Part of a small language model's weights: no biases in attention or MLP.
MLP neurons of a small language model. Each row is named by its layer, matrix (gate and up: input weights; down: output weights) and neuron, and shows model dimensions 490-553. Each number is 50 + 10 x the weight over its row's rms, rounded and kept within 0 to 99. A neuron's up and down rows have the sign that makes its largest values positive.
After each neuron's rows is what it responds to, as a language model described it from the Wikipedia text at the highest values.

L2.gate333:44 52 23 45 48 66 57 62 58 45 56 38 50 36 57 60 65 48 55 25 54 31 36 41 45 51 34 59 54 36 68 55 34 66 51 59 33 59 39 57 53 43 38 46 33 40 56 45 50 59 43 49 59 61 42 48 34 43 62 46 33 61 54 50
L2.up333:59 51 47 70 44 52 57 41 58 55 35 46 35 58 50 52 47 50 45 38 59 52 39 63 48 66 42 54 62 35 41 44 45 51 43 54 35 51 67 34 58 56 44 71 62 55 43 47 53 54 43 62 31 56 65 51 55 50 33 58 62 50 58 56
L2.down333:39 67 52 61 44 51 62 60 55 55 40 36 28 48 35 55 58 64 54 46 50 51 47 68 49 61 43 53 56 72 53 46 50 43 48 45 47 59 72 57 63 58 43 50 74 64 52 38 65 46 63 73 50 48 39 63 46 63 66 31 55 57 59 49
Description: Dates ending a span

L2.gate517:52 41 46 58 29 49 65 48 44 48 42 51 44 33 28 49 60 51 43 43 45 53 62 60 43 60 42 31 39 69 42 46 47 42 48 44 50 40 51 48 50 41 49 61 53 61 44 53 57 52 46 43 57 43 45 47 47 51 52 61 32 62 55 38
L2.up517:55 41 71 35 54 74 46 51 26 49 31 53 55 34 44 62 57 49 45 65 44 47 47 57 43 48 32 47 51 38 58 58 43 68 36 74 39 58 65 55 59 49 48 55 42 47 59 61 30 52 28 62 45 39 34 45 40 59 57 44 39 48 59 29
L2.down517:56 45 49 45 57 53 60 47 60 49 48 50 42 59 61 77 57 57 69 59 35 52 68 55 25 45 33 48 46 42 45 52 63 52 52 46 42 38 56 43 47 50 51 59 29 32 47 50 45 48 46 69 68 61 50 55 56 83 57 57 64 48 67 52
Description: Mid-word name fragments

L4.gate530:51 48 60 41 44 54 53 66 50 56 54 54 50 44 53 61 46 66 38 43 55 60 54 60 57 57 41 47 77 34 41 47 62 55 57 52 30 43 46 42 57 39 60 52 46 42 29 35 52 48 57 69 59 54 60 33 54 53 55 52 48 48 52 48
L4.up530:54 56 55 65 40 49 61 42 48 41 70 38 59 48 56 49 40 58 46 47 57 64 53 71 18 59 61 51 32 50 51 55 76 40 49 50 41 43 26 40 50 53 40 59 26 39 51 52 57 56 45 65 48 47 69 52 48 64 66 57 53 56 52 48
L4.down530:51 41 64 48 36 31 40 59 60 46 32 74 63 50 41 55 42 59 49 38 65 49 56 76 71 39 50 70 85 54 49 56 55 52 50 36 51 43 49 50 54 57 64 46 37 45 40 62 47 53 60 58 53 52 57 47 48 47 37 50 45 59 50 50
Description: Word-initial F fragment

L4.gate1126:49 52 47 61 64 46 47 52 49 60 50 56 42 56 59 55 67 53 57 29 51 50 47 64 65 52 56 40 57 40 56 42 54 40 53 49 60 40 47 56 37 57 58 61 44 43 61 60 58 60 40 52 61 65 48 45 55 50 74 57 67 40 37 53
L4.up1126:56 52 36 49 42 65 38 59 67 65 58 58 52 55 55 46 83 51 61 61 25 62 51 57 60 39 36 53 45 48 53 51 55 53 66 60 46 48 32 51 65 35 47 55 67 31 50 62 51 55 40 34 52 51 81 63 48 66 66 51 67 45 37 53
L4.down1126:43 54 54 51 54 36 68 64 48 62 50 46 38 44 43 31 46 26 39 37 38 56 39 52 46 54 60 51 53 43 42 60 50 49 46 66 53 45 34 66 47 48 38 58 59 45 44 44 41 35 57 62 46 38 54 45 42 61 52 56 48 50 53 59
Description: Dates and reason links

L4.gate296:55 39 54 50 46 43 34 43 63 65 56 56 55 18 68 43 50 50 60 59 58 68 58 61 29 36 55 46 40 54 56 62 55 37 61 54 61 53 55 52 61 75 48 55 71 45 42 51 72 46 58 68 61 47 52 46 50 47 40 49 58 45 63 42
L4.up296:42 48 49 53 30 49 55 48 58 59 69 37 53 42 70 53 45 59 61 54 52 37 51 63 51 50 43 56 51 62 41 70 37 75 66 34 56 46 41 39 48 44 54 54 55 42 37 59 57 40 52 68 62 51 47 49 39 47 51 46 41 49 58 51
L4.down296:53 46 41 43 47 40 41 37 42 59 58 61 47 36 51 39 48 39 57 71 61 59 39 53 54 53 51 51 64 60 47 42 54 63 58 61 51 54 25 52 52 59 44 60 62 39 35 49 61 57 52 44 43 51 57 33 51 57 56 27 42 60 63 49
Description: Word-initial letter fragments

L2.gate1547:57 34 48 61 38 60 61 46 47 30 71 43 37 50 47 45 57 46 45 50 54 36 50 32 56 43 29 52 45 58 46 37 54 48 50 42 61 52 43 59 54 46 41 72 54 50 58 45 41 60 46 62 68 65 60 64 47 63 49 67 41 55 46 55
L2.up1547:52 56 51 43 46 45 57 55 47 57 37 55 54 40 60 45 76 49 36 46 53 38 56 43 42 34 44 54 60 50 45 42 28 53 54 48 68 51 46 40 59 42 53 48 60 37 58 47 50 34 39 35 30 51 42 37 47 62 37 31 56 48 47 62
L2.down1547:49 43 35 38 45 22 41 72 52 49 40 77 35 43 59 55 57 66 54 55 55 42 52 40 43 41 60 46 47 57 55 41 58 54 54 63 69 47 46 49 59 60 50 48 60 38 36 53 55 32 52 48 45 47 57 46 53 62 42 79 56 51 56 70
Description: Word-initial fragment pieces

L2.gate1242:47 61 43 52 62 44 73 42 60 48 58 61 31 52 56 47 46 57 52 51 44 53 41 55 66 49 48 55 47 39 57 49 49 59 52 38 63 54 54 43 71 45 34 52 44 68 55 41 54 54 60 62 48 64 43 30 45 45 57 46 49 64 39 32
L2.up1242:50 47 50 60 23 50 65 64 55 49 38 60 53 29 34 68 57 50 64 54 58 44 54 48 49 63 35 56 37 35 56 53 60 46 45 73 63 58 66 55 44 39 62 56 50 50 62 52 55 46 50 48 56 60 62 54 53 56 59 48 58 50 40 49
L2.down1242:61 73 68 54 44 50 50 48 47 51 53 51 38 57 51 56 54 62 31 55 46 58 33 57 71 52 56 59 54 59 47 56 39 51 41 38 41 61 36 31 65 39 40 48 42 46 46 49 47 40 46 51 55 46 49 60 46 52 69 65 65 44 53 35
Description: Word after "the"

L2.gate7:49 55 62 42 51 51 66 58 52 47 63 50 47 56 39 46 50 52 45 66 35 51 60 67 63 61 49 60 46 54 56 65 47 48 54 44 48 68 49 53 60 59 44 52 50 47 44 46 41 49 39 67 44 27 67 43 67 56 52 46 32 36 45 64
L2.up7:42 43 58 40 40 48 39 72 64 42 66 40 45 51 36 41 37 54 60 48 41 51 67 57 48 43 42 43 57 63 35 67 46 47 65 53 57 36 56 71 50 59 40 49 50 32 33 47 60 68 64 56 61 57 68 58 56 47 29 38 49 49 48 70
L2.down7:47 53 60 39 52 39 44 52 62 53 59 60 47 45 61 51 51 37 51 50 33 47 40 54 58 56 46 51 44 52 37 64 39 78 44 45 49 47 38 62 56 56 32 62 53 44 53 45 61 44 43 52 50 50 46 40 53 68 38 60 64 58 48 52
Description: Word-initial letter fragments

L5.gate794:31 32 49 34 53 58 39 52 61 51 65 53 36 45 46 47 52 56 47 48 37 45 57 54 61 55 73 44 66 51 41 57 52 33 34 57 64 55 61 54 55 59 37 46 37 39 51 50 65 42 36 47 42 45 54 49 50 52 54 43 63 43 55 67
L5.up794:55 45 51 50 56 66 39 52 47 52 79 55 52 33 28 48 58 45 51 32 57 63 58 52 47 50 35 23 57 62 54 67 32 46 43 40 65 39 54 60 54 51 50 53 55 51 56 54 66 33 67 62 64 56 65 67 49 51 47 62 60 75 41 63
L5.down794:52 36 62 50 62 49 35 61 43 48 67 46 43 46 62 65 59 66 61 60 50 60 55 51 60 44 60 52 51 62 58 60 36 48 38 65 48 55 43 74 62 47 53 53 42 64 61 34 63 58 41 58 73 39 77 49 56 34 56 67 38 65 53 60
Description: Before-year date tokens

L4.gate154:54 41 44 45 52 52 42 35 43 70 33 53 67 54 56 60 48 59 57 45 45 36 53 50 37 50 33 57 50 53 53 55 53 36 43 65 69 49 55 44 53 55 46 61 45 39 42 52 33 53 54 65 33 60 38 53 52 58 43 60 62 33 46 30
L4.up154:65 37 41 56 30 53 64 50 52 52 51 41 61 45 47 49 59 35 45 53 47 53 63 40 55 47 46 42 65 65 67 58 39 61 39 53 63 53 28 56 64 56 51 38 59 55 54 51 56 54 69 41 66 39 46 47 42 52 45 59 47 37 49 64
L4.down154:51 33 48 53 46 45 42 63 44 45 53 57 53 61 70 57 56 48 41 57 51 52 51 49 43 39 60 60 57 54 41 43 57 61 31 41 52 60 45 51 51 50 55 50 53 44 61 42 52 47 62 44 45 48 55 53 41 51 25 72 54 48 44 62
Description: Surname tokens in names

L5.gate1354:66 64 59 45 40 39 67 54 51 64 52 48 58 47 40 40 50 63 53 47 64 51 52 55 55 65 52 41 47 50 36 46 54 62 46 41 44 56 71 44 65 47 58 62 55 61 39 62 60 62 39 39 67 71 53 52 37 44 49 45 43 47 59 67
L5.up1354:48 49 30 62 52 54 48 49 60 39 47 67 62 69 43 48 57 41 41 55 35 44 48 40 51 48 42 43 53 65 46 51 62 35 52 46 57 35 48 67 60 39 51 45 57 41 55 44 53 37 45 51 50 51 37 50 48 46 63 55 41 51 48 45
L5.down1354:37 62 57 47 59 51 49 57 36 51 65 60 58 54 47 51 46 38 34 47 55 49 40 33 54 59 35 47 43 53 55 56 73 47 48 52 34 50 46 41 51 51 67 55 47 65 37 52 69 55 45 57 58 48 57 52 38 63 43 40 44 51 48 52
Description: Person-name pieces in lists

L5.gate1699:48 50 59 55 41 42 53 50 32 32 47 52 40 52 59 53 59 48 46 42 58 58 53 35 59 45 39 60 37 66 68 40 66 54 44 46 41 42 48 37 43 53 50 78 54 66 21 52 54 42 47 53 45 50 36 48 54 66 59 62 51 38 60 26
L5.up1699:70 67 52 42 51 43 59 47 52 53 35 47 43 44 48 47 60 40 52 54 47 43 42 37 63 58 53 68 47 30 45 49 34 54 69 37 36 62 56 60 58 57 34 46 56 38 48 59 47 62 66 49 38 60 40 49 48 54 44 62 59 59 47 34
L5.down1699:49 56 59 51 46 59 64 53 53 49 51 48 60 41 60 40 44 53 59 53 29 54 40 50 42 56 42 51 60 45 45 53 56 48 45 69 58 45 45 58 50 20 45 46 34 42 55 26 31 46 47 46 59 61 37 45 50 58 54 45 44 50 48 52
Description: Decade digits, proper-name fragments

L5.gate771:50 51 39 53 53 71 44 44 55 21 57 43 61 45 51 60 58 67 41 66 54 61 60 59 60 45 51 52 63 63 47 66 45 52 41 40 49 54 41 61 32 35 54 55 54 44 45 62 68 43 57 62 50 43 39 31 40 53 51 49 68 63 56 67
L5.up771:71 29 53 53 32 65 32 57 53 43 41 41 50 53 55 44 51 34 24 55 52 37 66 66 52 38 63 48 65 46 37 56 54 53 45 51 51 52 41 41 24 46 50 43 53 57 55 56 46 53 53 48 52 62 56 42 63 59 44 45 57 49 57 40
L5.down771:52 45 44 41 56 36 41 51 47 54 45 54 46 57 30 39 70 57 55 55 49 47 63 67 55 39 55 37 64 55 49 64 52 54 67 46 60 71 48 60 47 67 47 44 38 59 67 52 35 56 43 57 51 35 34 46 49 58 33 46 41 52 57 55
Description: Word-initial capital fragments

L4.gate341:46 46 35 49 49 57 61 59 35 53 54 61 60 48 59 49 60 27 54 40 67 52 38 42 47 60 58 53 63 62 67 65 53 64 47 47 50 50 53 43 47 48 38 44 47 50 62 47 39 48 31 45 46 67 40 58 46 50 53 59 42 57 52 30
L4.up341:75 45 35 60 44 56 51 60 49 55 32 44 48 48 47 68 40 38 64 61 43 41 43 61 52 55 33 46 69 57 58 50 60 40 62 45 45 66 65 38 54 53 54 64 45 39 59 56 36 56 36 51 41 55 53 52 50 53 54 59 52 47 67 68
L4.down341:35 44 39 64 49 46 29 59 46 52 47 57 42 46 38 37 44 51 45 33 41 59 60 33 59 65 48 51 47 35 30 42 56 39 43 30 58 50 50 47 24 50 48 51 60 49 28 65 54 46 65 56 69 61 57 33 35 51 57 53 60 39 71 51
Description: Start of multi-word names